Part of a small language model's weights: no biases in attention or MLP, 4565 steps.
MLP neurons of a small language model. Each row is named by its layer, matrix (up: input weights; down: output weights) and neuron, and shows model dimensions 176-367. Each number is 500 + 40 x the weight over its row's rms, rounded and kept within 0 to 999. Numbers have three digits each.
After each neuron's rows, "fires on" lists the tokens most often at its 100 highest values on Wikipedia text that the model never trained on; "fires before" lists the tokens most often just after its 100 highest values on Wikipedia text that the model never trained on.

L7.up160:574495571546498522446492468563538472491464511490545473485502500439511544514444485504477610500495457582510520471561520438469525518543543513499489579530528455520567587528503546506462419572511554500538440495438424501524467525498516497513519492488461436497449491526514513555453482576493542483510405485554504486558426512494512475462466509510419548584513529464480511525528501458561555561441413462424439488528492461502482499491549517446565463543514478488581539447490480515556575455493455469480481454461476494601518481515484428512469442549527456502466478526488531455487457513455434442
L7.down160:500490519456489525516432503529560461439542462422504460478488464503478534482552492512495483469438530461483497503523552488501547504473392466497482470450468553556501478450482492522525510510472509474498477532567492568383541503513478528419511418550550572515598529479481506530532500474568459492479529482426480596511583504482533545536527515462480460494568538484474492477506526559483472494473498444456546453491470548487540439558440528509443462489529489562454577496498538503491403524495530492561557516515469548468479479435533477528480508439517510488545480511488560520447516518517504544
fires on: "\n", "\n\n"
fires before: "|", "-"

L7.up100:460519510570538561505506482487493503532471520541526416506427508440486493492541465461506468385508477517552522487509479501517427465493460530484510616435536480451545571511441430490547493522508531480478507466552557461527531498517528503400507521498586509508509515503439422480503506508544476455543496490472470512591502446564555582507560467467487461509489393443437443559546450482490508528510519453456490486565509532519524500464533463528511472484525554519506505505461526504475475539521472470548527501451483544439435541506500549444488509485443471529448545490541568506469495485404475501
L7.down100:567512468469522526491538472551608539467483444472545426517541510568473465519472472526529503523472494493410483423518448434525508476543551494536512452483462447575498548483557538516459518484503595437489488526470422489580509518415521510509527483448476540504554511494495494521517410458517523542515495431484493475547563539506485460532495493496461555435448517495479455494512590485420467502506536549560492486520499521493491543544494605538490491470496533519526519464487482524561549508403519525460521518566476533506554553452423549484537464453534540439582512494518466424487510483482475473
fires on: "\n", "\n\n", "."
fires before: "|", "-", "="

L14.up809:534490519485615497459454496504524533515577437566581519446445498484504491458491516463525483548475460546463478423517538483464539538504479487518557444476475568500494458498530472473480429519519483526423486572439437498406461457527448526517510502534526446471448535454511514564417550509544524493506549414508490465499476528477492565532441474506465533492520497482560472407539525497537436524464524481535456486510537512476543548445498445497546493537477508508546475590486532503501510444539519522511549450496511530457520484490462455500572570522504415513515519517489546486532466556545552569
L14.down809:484542557447497521516471505530538448560510501444491467526534500532468535536436518435508492492507536431505491569423445593448519455456536440448517540472507418545536473457457513540476554463446531581510495483556529560533576499541543530447550486557523547459491476430539529504605500546536526522496466564539463506490494456570529492507487477478539488471489437464604494506463490463482480431510562550437510427494481521528455460534501438492500543413530478586514471446442476441472533585480535497517527543504429514490531495503485462470515501445451442483571500475445489480465527470542501482
fires on: " C", " W", "C", " A", " L", " co"
fires before: ".", "R", "elin"

L7.up1530:420496551528482530541569438487440537498534523466453552479466532492563536500491476549479562565533496424597452425570443524440576495485539492484558459426538500525490522508455497518477476495430525481514477461449434492513456481504428502555457496523545557506540490484542458457497509537494545482532473379437497472573500437489520546480487521438514502508436444538529431444520520492517498464443560506544501461548449536492504500496489545487387465487460496513518608458582509518482562492466437476493485557480507463482500518542604499482511523538439525466530467482507521409482547484394472529
L7.down1530:571415499470610440490470470521428550472509435516447565599580481495440502588490545454423453515427504504452492562521552522503501483586463457490455530449423511454457546527472494469530507501497457556511479482533543523500503561530472575534600494509497485432454443473468516534447463422484463433475519538476525510492471542482492521547508521475507462514489491445538588546495494493476459496536544431517544527522459449548480447519436527534566557531546518575522510507499481566554521488488512502505558449499528515489538552488501488486488453473476468515498510537488510525528559503497548478
fires on: "\n", "d", "ipe"
fires before: "-", "|", "sc"

L7.up1141:566456574536509517522555485488410484520543487494538541489558477542505475453488536515448516518498459429500509520549538474485506513527487505394420493465517498486504493486523539549544473521479475528509530441492471481554574527440476496465457527508588513482493459591496471494473494457528485539478483447540510499457550481472482529549470469502463540479526454513533499511463478487561504568515506479489500491512527461507486517531553524439487518562480532526529513521562544501578490525511484468524460542433447525478419582491571460492480547511483449546408494494493447507506454505460458536
L7.down1141:444543527438479523537521520520520460569527605467474537557553500491513537551534542438538507432466476504524432473471565531481499515473477487509484515497511484488484559490506538397495549552492508581451488451543467471428498501556516504533523480576504517488536489529409505560494511574467496517544434488455425481477556548527547491458462449432562525472511567501499437452484531481527500473492481474491519535483447497455474530553493430522506500480535489590537476582441502376543519483494532425472569482547480508461529511484548523552537438489465523483484437437475542562468562525492508493
fires on: "\n", "\n\n"
fires before: "|", "-", "="

L11.up193:426470509501499557455472548480542561464561549503528478539469508489451474519570473523473526434515478511538557502517545511603473447478517467459543496497522418474562565502511431497464522489483547470530529459459526542478496442459566506476467414441505541454511444585491512467510522465526452533491499572510547487559496502496487573481406529535483414555461436529524508523526453479492508468535505528478553534531500482495481459481564441470502512501434499484555556492514460483413441473516503527429494507526455447513419602542475489551519553409529586471439440554484511513520479464501477490
L11.down193:556522509529585561501464493450473513541397459501499568519472480551542394496474411477475472488489462476492505513599464508480481538547512439445451530515517515472433534480477541496510462515506524510495536545512519528546507509427495428546569553563449471519534527510529543513475539455452579500483480528502429459502491483500520524446480471502537563494450483505459462531475526440487474502543523542514488435473475460536491412454461493508448546499527456471475513442493464468557499531523536508583444511521491628528539541499494445521509512445533492446530572501513534549449556490506408519
fires on: "\n", " |", " an"
fires before: "|", "\n"

L14.up203:503506515521479567597485555513491556530493523538562462507452551454441482484538503504480470546538454490395480592457500425504531466500463356453533601508600534539459441518530515506477477474484526469541501496511557510512575517470513543510452522536476541465489507520517502528522512524512519557561507487537570427514468486474508512545458468494475516513538462510572526458527490406432472473547521543485480504510539438493489560515494500456563489550467489530518513512602424560522552555490522474502477480538469443562484538507488541449525507549428482511474432577460528496479459437512452549
L14.down203:495449464451502438458548428498505470497472486434507612442491576507573478478544548519554577529547490548525490452528503502449457480438525590492431498488514564444484504465512476564448432523553497469547498479485510505470500499459477458531511487440459546517523499485459518477517517398514446539470525494470471514442544506548563481452497503506470549549545503492420508498486462544514527502491463454473577555517509451486540457491500541482503556480564606501492521523485486608467440539518515511454523499413523496501423543520521503545431545538512533519456530475448505497467487520576552489
fires on: "\n", ".", " F"
fires before: "-", "|"

L7.up1219:525537504466485526516500427478512523518464503497484506575471536584463503513499504552527469508465462497465477502625481479457509547585458517454522501544532551516528558424488554503497446457479461455455457509460557551485483519499461587499479513534499467411565517526483562536517432441518517456494519491547434553469552516518500570504456494440482532462512523523612411520496508467430491437460492521517495527512481470500528506392474510467492524407464443437464506526488479484532550453452520505451494494529477505451507463505496455421549547501507465539514498453498472440390497548523547537
L7.down1219:505510532464448514537512530497514448552506507510457446464500510390501505401462459479469507446429558505514430495447490474512428446432501497515465424481541486465490517546513487536531529546472595489555500555475531460524486496497520487494513523502486546509484432484522524415486584545476459540515504453447508427499444523519559473492486544549514533452527497375448509506506523512566446552552542518476505482535527479519537485469462517488535523594494514496473484505524504571473518420501488482484508479401501513434563525601469516503483494498491532424503522547510517534529493500501536521
fires on: "=", "ine", "e"
fires before: "\n", "=", "\n\n"

L7.up1346:456568458549502536572542501608504499566518483421486524531505448478477369504471497540514548529536432483575483533557476476473569488570515511447514513505503453516503609459497539500445473521496488517447441487460465501497441519524548513485449416507509451453525472560446468563486442469459479507472481443452498452527492464533542494548471535498522497497460518507506538476519477506595461474429450474494536412452441545491493500463540427493489416550559488484504451479464482548465544507500512481570514488463459512533499538517558467551473524499525533522498485472438456429510547483479465545
L7.down1346:530431508444570573508410528470458547471494544464539513529505418526523626519543528507440459449523587468506495517480563523590456547461537458551492517517477552484522519462461495511511489471399540510507464489482542542499557514486429503574473538479502504510438509455455491475548498491494521490480487530496454474441507517557496507418511520508543497537466482484516601511465493464427449476539517490497426555464422509507503503502513500531447567571460484466577447518543507502586528578462480469416569454467435446513551478539470514490489481448491449472521443549462464553483545536465468505
fires on: "\n", " 0", "ca", "ta"
fires before: "-", "|", ".", "use", ";"

L7.up1148:453487555486523470512516469459466567517454507484503489431526530479538510442472436473486495574406472467514457508511459471472439524545506498491488561406528520474537466451474454479591482541463574532427508463555573475511410540491523552493473543504545433569513522485465482501554517507546526522506522510518545526504499463503508517532409496454523534422495447540482497450535489496534505606489468453497554486464496537486501571477504474481486562556524542493472488470437474508537534419564550522459535494469536433522509502525527511527521565494558497550503489597452514532459541543519493458
L7.down1148:504463575545505489491522464464473431481531506493554392502411490525467457475499555500494494478503496487472530505480461550505508445489511535458524467519484575574516472518537576531476456490559490471519515505475377498546429465569565495482472533477519493512499428463537489545475502444478463451446441519500560497541516510486456561463558529482478561523476511491481504618559533486489491440508449509483520520495513477555496432495521560518508405497500479481438460513523470487497547535565497485564494453502493562496632542487535473538541502453477516477530564532531530462546523472570502575
fires on: "\n", "\n\n"
fires before: "|", "="

L14.up661:518547519483456522501399503502442506539522502517486473514440461515503492491466484533486509498478460517473495510494479530431507576504545502482500450468475510508471550449530592477549517437479487527511547473491484579502466452506555501521552480535465525547486445537522500581597532493533527439511438550485463467572532507497493543525476436501505486505499453510506519504560529529494554600502497613502471480482560513453519463449454518452466458483465484493499453468615481547491468505429473504442452475487500521502498470567487473501485467499403470545554468509529509464547500566564463481
L14.down661:544408505541534479416593475452447519421511455472499650464515524456452521401497475478529518581499608560485507444465481613544443477491493524546464550544434497516460526530514477515496502532528469535557523441512513509551477473493475524503523511419473497511483508497468584504474514479494574440496515498491498482425452557485506511489478577541471550521467517488512468572491408470532479467507521467505503464547564434511499509587491413506544594480482502489502552490418476615532505476516508488466538551530501552483558513466468486411535523496523490492417501547468497499489504494462509486
fires on: ".", "\n"
fires before: "-", "\n\n", " The", "\n"

L7.up1471:549517515537511492509532477524529478492496473510467609485509521466479537479433467434527541526477470504492479537572494499450464467556510548455475517518502519475617471507535445535486477588483509447449501495452493489499484501509540513494453530502551521536467446513531426560455478547492501531463467525505579503579552494492515499521485561521466569490466489549484457519568510506490489462465480519451459474387483480490521471504518545479520495527473458555522483446477494447469476466533494479543544521545467510462580475555499559449457494488529525528438481519544534568493457522440479466
L7.down1471:520475499459471480463469540480481438494435509564539541496561469521467591457534511505481471488487526559465476494488554506552525462430453406549481490433506459583425495514486569495482520554590466410462472462593514490506514554511474482561532525470547570479520546531479504423529463507523502429486511495502488454517535527518514533601524503486525506488520496523482467506485556499553527518544521534580446538520436547518520480582438514467485540472486535534520470468498528474516513460476479496450541498498490491509461499454521474501521476508424589525473526508542571537545515519477520466
fires on: "\n", "\n\n"
fires before: "|", "=", "-"

L7.up463:482549571615504512487460505466514502496538517502466534509491443446534594454450499486570470494484492461496532531497471407447510534487506529482484502403518512502567558464424413460527426527499551477493454434483549447534528538479556553494496489549518541520561553537538487534464504568504561521484428549480521523580515487559533535536516484445443484447536487497503484493554485440556480528408536458471463492458520483473505568517585452468472508533463478516559454498554530542519517500516482435548487514437460534518480518543488518453446491489502510521520446540497586479453469546468534450
L7.down463:470511554594529494557394463479559499470540473562510407541501433432559514489440525450468492502523408453481530571504472412424499587533562478459479511514551516534523524453490459541508457463532535431510465432475515432554600547532507555470548526533523540516561527544543474536539480520548557552442482496552531508592508507509525509547530536425431491466508555459504510526526583435601471584437485485509475537503502508478526497506583491452484458473489512592538503453515477463484507455454498509540506459494510548583449542505496487483428514474564470490511484578490523515507515508491518483
fires on: "\n", "."
fires before: "|", "-"

L7.up1436:512508546458482534465504429504526464519547487474506461428482472499541508503428491459499471533583515574589485448455538508455467433482487422494512560509593506540559556510458444467482478434467440544528466453426436444431477555541556497503548537509567500501520559456444474429413576522509475510486523506474487428433573502480437573520475450475471496462486481488494483508533575497491465453491503521452474445500500545481493485466462550523500533471537503606567491527480564492508534460496574566475478532500519509486493475516430503439501532496558461465477514479489521516519513550500480494
L7.down1436:587490458436504506589550420531527511571524544473516490546457570484436535522459441435478503492418517461535451500480544493512519536476507474435499560496466538517438450471479499538504520521480435480537431483519510526512487589480424470517532453471570446503494561481541538502507469549470481496553479511555551564465393457498562450528545499427502500557476426567505454552450484487537488504509481522466511598532536429548489516502545565499445568514453467422547473552503491482444471497483480431522512468477527521565496560526493467493486466464510543500515488406458509505520501561499454522
fires on: "'", "p", "pe", "ap", " ent", " p"
fires before: ",", "\n", "i", ".", "\n "

L11.up1327:506461543419461581514464545500523470611476517522503571471499564521489489517443465448483573495484481540530442465502525528397506492477501443476526475477414561468520537525460447566399548470511416429495459541494556500510503498494439408490477486440487479495479512533483531468461516569458511479527501482532483485495550580524511538521496485487444485528436504544526557469494491566511435562458470472489432423528464515481511523473570590486497510479522482468463554523467543462503533389511482475483590560513474501443524484523493530522524557494530450534461523459524483481515474526487530530
L11.down1327:550493577426544446534565513486460517469522516477444530493478497470485483516539527505507485506362536514466540524535456540539510545478494538522501479479474529486447511511466513473550511562453542475472540522479483473522485437532490556547522485557466481487466524510530471488539440452471532555533506488493447397504524523540595528581566500538479609483444500485441482525479539496527437547500533556472534431476555486505481534566588509469494531474460499506475562542460531621470502474499474555436489496501472465461518479508495486480464472553485418490458476528369508507461482477498459445
fires on: "=", " ="
fires before: "="

L7.up992:553510468496523574487479550487496536440476424583511504452552444471520504484462431513501403513498519484486480510482459468542425483468497532533508454520464498467459468538553491473481470478597502552517508489467556496569546524485536540509519553474463487481523445461476496499459509522506492470513535425482498518475490561480526642475498532462552546531451530522517498454480496527504470465522482520403532521543507501484524535533522519574470511472464509562412515526517527534538505545524464454460575570501529466542474470531431462427449555521517481582437503445474512466524402487526457558
L7.down992:519509493464483547462555497423488518501534532492428481462510485452539470487531527543462484514485522490426451543566500503361435465499495510464464559515449457520512508467471506482490525488515572465499531538540528498554477495473539435493492427438475557508493514550550552545474501449473425509502523551535464524467442451502501531510499480538491471545484495577560453542542490502498579446460471560521467510498507503618573499504489526510466504557399511505471460497439492514535477493476501466523479531493544512506480599514479485540490512506509494454494492432493480557491465488539478518
fires on: "'", "s", "’", "hy"
fires before: "s", ",", "\n", "\n "

L14.up84:471554492530500529449452563472563502518483475538487562506498494500471488460482466503498515471527499504550460473542531461503428458582498467480447496550498492502497517405510544490570513519510525539488551455397542501521480507557517486570512471586515447480528515401471465517507504421562555572483486519471549534536429463506578496487540514538421495547444446566460509540500513516479487505517514483508524512504505451498539420513464528503568526481482542479566458537480520458527470481489522507507487400487504461553480479405474494500445506414544549511518511602499469510477416536521465461
L14.down84:499493464544530508539484516462498461497501550534463495454484557545513457454448544478525541487484535420471465464539554488496461558527464414551615504497480492581508544540463424473500514470476523504401507474528505536541500526537463474412487547534509501513522456479474545488541456463553509575565445527475468467485467564513516551590461474495506562457537450523480469498550558521452502496518539525483435399442591585521358442498462556454453489548530516452489496473504420547479515478540483562494429547506461506445459491440462483487477564515455515393579509535528499487494507524467466476
fires on: "\n", "na"
fires before: "|"

L7.up711:506480505554443494527586528473541534602549476511505516421497488536489530461465485494500527526533433513446519575504532443500527528468475387477532519513516480493560474596485469509489478526576529541488528504470552467565538479502546510473505531454535496531469519503523479498491564520516577493470567515425532501490482538504464542451439491450561556511552514539533528458531455397484550513466559433535497466498498427419495498477503513560551444535438535522521472483511475489482537422407536534508513493523510540456437553504479523451529498454459527518541447510556506543408518492491473507
L7.down711:553444485460507520477524500569518409430473563492520461579548549464499488558470507481445478435557459488500571514483450436526508442540460549507483516486461533533463488433503529504522497497459457521512435490541439526451563536540428473478405461472512528475527498474512428470565477478517501447484547503415547573521445551500464401527499572538501551481447534514437547526488555581482556460429455494419460595524498499489558527494524487574546493538555424562488468535549521552567536547584510465454521572486438504498524509489577519584579462468452458526498512478557539486548524462436508472
fires on: "\n", "\n\n"
fires before: "|", "=", "-"

L11.up356:504478511450424500494493462484519515486494457542514527514525454511462482513473535573550589481509391516561472448478518510470526539510535444468537512441499458487598536483493562535452384461477534516460459531503504459503536443536453458518492487521468455527482440496528546591545442501511482476453552550514478443480488493433524497489442470453453458450520566517472525449571452560490512543514547520462537525546490487560521508507423497416543460520539531457553488528468480574555596461476516533523556510470471466542476535450501536541511493509545514429472488492505470522516520518440502508
L11.down356:541520473585553511534465520412625494487515519481413608549451487495468484518576564569534546501470536517531507445502408450523442536484484483451510497481532446511457499479447523612460493544483539559502538499511518511538475529493531495526490502490507525523499489441578563434499536476502513394527506529569460464489456509545520484514542546503473590454588493446462555536541468487470502557510579491447557481457540509422459517515503508510529535524489488555496503467553472601444467502524522490538484522493558454464515535479492467488523510541513531499510503552493513536529493459422482434
fires on: "=", " =", " his", " her"
fires before: "=", "\n", "\n\n"

L7.up75:513531567607541553479529477458485479499551446514455525480490416426521575494466476505507444513529466496532513538462485394433493553506492572511485507449487489504547505431484436477477461499481552477438490466505549506535512550494579554500482493526559551513551570535549511570501510598479540525483406514497537485547539511568553570476549493467424434489525485466481462509530539398587463601418542463473473501483480505501510536496589407488454527529496466503533479521559478506513525492471445493576451506439467524526433529545529474462443526508527550511524468526458568452443498543512570472
L7.down75:502509530583572457553485477494462487514563488504495456540475434457509554499408521480501501486488481438469512571513517411442477542487489517484460495438511534474558522466516430537507475495477541466483475432477487437570528511565579552475532515563561531462578490608529479566500534550538569493507483515525552513610493460488523463539498492474396450488513477484467519536546586437506521546430487447479480493489443495496469491493519516439482381497525466530581530432521475466500561489448460493572559492483474525524497543479477460521449531498539488476533460586521555465492535497483497475
fires on: "\n", "\n\n"
fires before: "|", "-"

L11.up961:492436535509483519540507452513534419459557563536565451492515503481486481490517529495493489542561579479462496412486527444533482476530544512502488509488501466414487477495562465582466464558538437471529501457551542450512505547501460542503480441463538559451432472531474478556471499496458452552438491559571540441580546469451532565478503534458455419489630501593574457548533499464482485472547514524509480474566468520463483447454492540450463505492454497464470480523451634521426486474521452527466528527453495487566463474537438449460548500531534558576504469532462465573478485508499519447
L11.down961:564607525456529497463512497477517523541439456427392581466426547505490512562502464473549482502515483453515409517533551542498559461445468479586434517449555419465604477470519574465464495466545502438532473459532503577543545496450478459501526571509484474483478495490482484463578505528478594490521505438512489510483523484505490498515426505473535431489559502535465520513462532524465481489503506523524515515494503548543508502489473499503494488479550557483534537545469370488535458501497517508541451470522487606535540548457535474550525555536523531510451557532508503478512433526474489481
fires on: " |", "-"
fires before: "\n", "  ", " 19", " 20"

L7.up1409:504471517533473521502499407453501484486521507424481475524532465407490508571499483449583510517534505446441502528530462478432533573545496531488486542534560436479456473514547571535452553576468444428512421535556413540545523475458571485500461502571589533516531534542456517467557490468468501542408462521563558508603477536508516538525447499460488473478627495447476488460505529495535523530478516465464569507504464590460539495482507450532459546545468525560588528453512479497449544490487497482502479499500455470508523537478510552563480471493545529527486486439475496456461477497533593486
L7.down1409:546479478470587523535490553499563519454415492490480493485460454488502468502538445511499439509472462444555549529430452505546504483527460426490500512508478540466539514492490506470536474520428495584442496546457489474474518492510479543499412544509524480484509417469491506491453518504594499509513444460464550449469427502536549459517548463527517511540462474525518485469529560425433460460538555575473434489495451405537381477473458526478536456572548445483465452542499540553560500495503477509558463484538522466502472504487513498482482536503480474464543476594446532480491485544509429504
fires on: "\n", "\n\n"
fires before: "|", "-"

L7.up678:515528504519468439472489531495473541544562493549418564525495531525547471463470541547514491478410481508477518527550553452490540555496516418483536529554524582550505510569528459505510465479446447433526511541430478435449552469478505438552476489536477463473481521486494491520496520506537513439516493486515503555515521550537557469471478506548591574530412484554562581501508474463485499475557459449467516566464536562515556472505484520445547479516457473478488550522465472526457525417513452496465515507502501564521469532500520510524494432579454576586508512494557522533462471412473535559
L7.down678:502534480463478491427501515559510515451526517491486528498543481549543519413464501538437497472511539481510467453436483501569563425480451471534516447475540492499511494487438415567572556530466512474481497572471488472466541405555451548511506508513501522580580518525475475429542498502504553523448510531462479467528423510504439489552477454542522524517495511500553499456492423512475453522449521487584430467509493492534564516409555484520485517498564460514580439492444529509480525565504533460579519450478580459514501488510530510394484545498583427529480459563557494480469442535588443469
fires on: " =", " Party", " %", " Pos", " Pld", " Qualification"
fires before: " |", "\n\n", "="

L7.up354:510500609571528504466534483528544493504513459524556461471492450457454437509504527476511509509450453462547499488521503399528556536454505512550488502460510495452512479505492454483503501515469511510540502418562474481457481511541484530444456502523517503505568470572542556473449511519572513532467469508381505521520485441511495501458489505477457464492522488483439398481529526473532449487521554460523520511519492465498477559502459558470578432465503494489529467386509448429495502515492507433559495475423524461502460546492524517509485451564511553485490509490445461501462455523509483451
L7.down354:505538537562508560490401482584525532465482494540538428496525529528519584590535421499476479504531487468514525583552521498464492582522523542430513547471536566537520516430510560557541517489487472518490523475509581459542521523466461547570502526539521499526437533472499538546521470493488547468454494452547570515519509519489509463477488497513534442491504489413536485561550497502532500502468549545506517520546480553414486544440534458471453496507502479536499512528515498510557482502439404559449470455487444424497472428499508469565478516493516544510484501494487522513468492476505588499
fires on: "\n", ".", "\n\n"
fires before: "|", "-", "\n\n"

L7.up593:491478507533572556497516492507505467535479444520444507528425531443466467510520475471520469539477456482520477562469476480464403517501516482537554527462479468442531603514511528470500434609437469421492497487520526511439514512458524524412499476502548517572580501530524577505567476443488542491455519480468538532543561461545571541449527485587557483412513522550450453505532536542522470552500488549522533447476492539505429505584589482516517506527418440510506473480421526518530494545476439470560495500497502577519503547511559436464476448494494506554457511472496564520512524533490483530
L7.down593:564540474504509407480491533570499450515537427556527475507565460450515544494488522461563501519464494559584457525496468563461529483540561576538455510582488472441539473522415518490562492523472582547469487464520543462633520552430565548475504460476463514511499519538543455525483538528504496448515489539490567464512540532497453538554469522469524546517458524487528588476506543528507504540497464490450463478481439505466515493511436534506472417593611509474467457440509488425530460508479527527541539501453515508554569500541500522538485501487498502516509452485507480516449492522538449464
fires on: "\n", "\n\n"
fires before: "|", "-", "="

L2.up1124:505513497450547564421474457557507518494543463554449491514494509519545546448481510576548519534497474493495536437509525536561508470395502477517499503454462496493526542558469466518476424534511512520447488483578504464560564453530495596475486572478556536475503479545491528513527487482499456474455444591505595450517512463481454583514491516467491459492569496520555487463545507495479460507515481585462569479514466451495541468556486529599466527561449449519512507433499518508492531491492545558483458519514528535462381456513488512432547583491528517463493521546450514514482575513520450490
L2.down1124:521484556549527577482503478521485526567502509503483506489512565471508562479478529564517487522447502419503507504537439490558530470477521492441467461477547492444548527540495558475529481424479553508440440430471466458521480475590498549469557603509573565482506513548506543438533572512522448524462465578462576459552488478498490505538526549497418478473544483550524450483567519511500455570460498504525528455468503474555558523507482607520504573528484441505519449464465503515502507567475560527482565520447463478527479554420502520487470489555492489421494487526539566481480516541519478506
fires on: "\n\n", "\n", " commonly", " consisting", " Add"
fires before: "=", "|", " of", "ition", "-"

L11.up1227:574526537544453532451441460553524477514461476595509546553564469519536495500474490546532465451594536550472500515515578498438489492444474510478490531449454545464554449496498467575441375526492449529491422511564518469481501459512482495445411529484495507513510506409520518524507455446528569463539556502492499468493508499518473425554541529504582479508498491465488548415506474487480542485493529528497509513502547533477540495548530513518552474526476556540498534496550505474515524465444473473475534477475466508521531560571502535460529492503457525474512527517500547588444514488528519493
L11.down1227:570500530493518506480488520486519470555528462582495452466554515452459545482572551467479517468543517449569529544458512462458480518542489427467480481521524459528425585490446559571544587509504538480473451428487486539541477561468490546458426518554491447506521527505494552529536495478473441431528544491475540468443565490566518441505501509457483553551419511537502495567535485454421462425487533554497531501468591527518482454544536492477462521524424461456474514496406463511493518487521538540518507534467471497500557446469461448568466451484552465525518446519466465503548520478509548486
fires on: "'", "ho", "ric", ".", ","
fires before: "s", "cy"

L14.up1087:559521522473516529481471441559504494441512443418533450440540444536543465477521473462555515483536521437499526501518474488517501488558497558493549499489528532500483518476499584535503508531516475459488472497500522478464492477544525497519527481552531481556634510457475464468505487503552527505561479445587484482538560469433536489575508462537487510392494478460492550505585513461554451553553421476520438452435497537527532572557569524426478473548492484419505491508515477531544564440498545458509440523543477467557512435469492546492474470487560522510488541499480555519534549533505504501
L14.down1087:463429503487503492454516549422518443441529531492518562492515577502520558465467483492535437582567482593573493470504460530429524465467428474515509516452447487463510484542624452467413490441521521511509469559568472487469457513464466482548501501521532540447403523483525496517514536466471491471450537516519505512430499483610484482515491508503537532497535486583528468592420547547509496470531530527537583561557514501545507420453541465550461672506454551558433531513551480504466470531503464519453472515461524491483449421521512485490509540519484509509547476519529491487573509483457490513
fires on: "\n", ".", " Country"
fires before: "|", "-", "\n\n"

L7.up561:476444565504524529496490424542513453521524444527545483451486498469571467431492444556456479570484470508504544473510498582475491498451492467567466435404520532492511478447459538481428503493475523490478520534536519432465504527535448565633552487475556576522571496493498565477495509460514461486487474511485542461496529437492516529555489538543481470522500457543459543435532540469477492563519511489480507494493514502527456500549515587581525551496530425530496556523495461492535545505457532498542473481459457511484468573465498467496564486547480546570536466427517494524481539513479479518
L7.down561:526528471557488433523486526541506486492430595480487512463511480563375546556494491424532496497488508518578515551474499528522543464523490431486576495552536466451496570546521490498604526527503481529503431456562482491445545482525520534503433523477447494504509533491535448507482471525476531523416588536443549507469403483501479472528513491458586527496519572465426477497511498539517517463517508506476480485497544485547490484499474497514397463417469572522541448547435583433476453439474552502492567495558469455496504544517498530592563520475500443439502433504392471499559398504484495517
fires on: "\n\n", "\n"
fires before: "|", "=", "-", "After"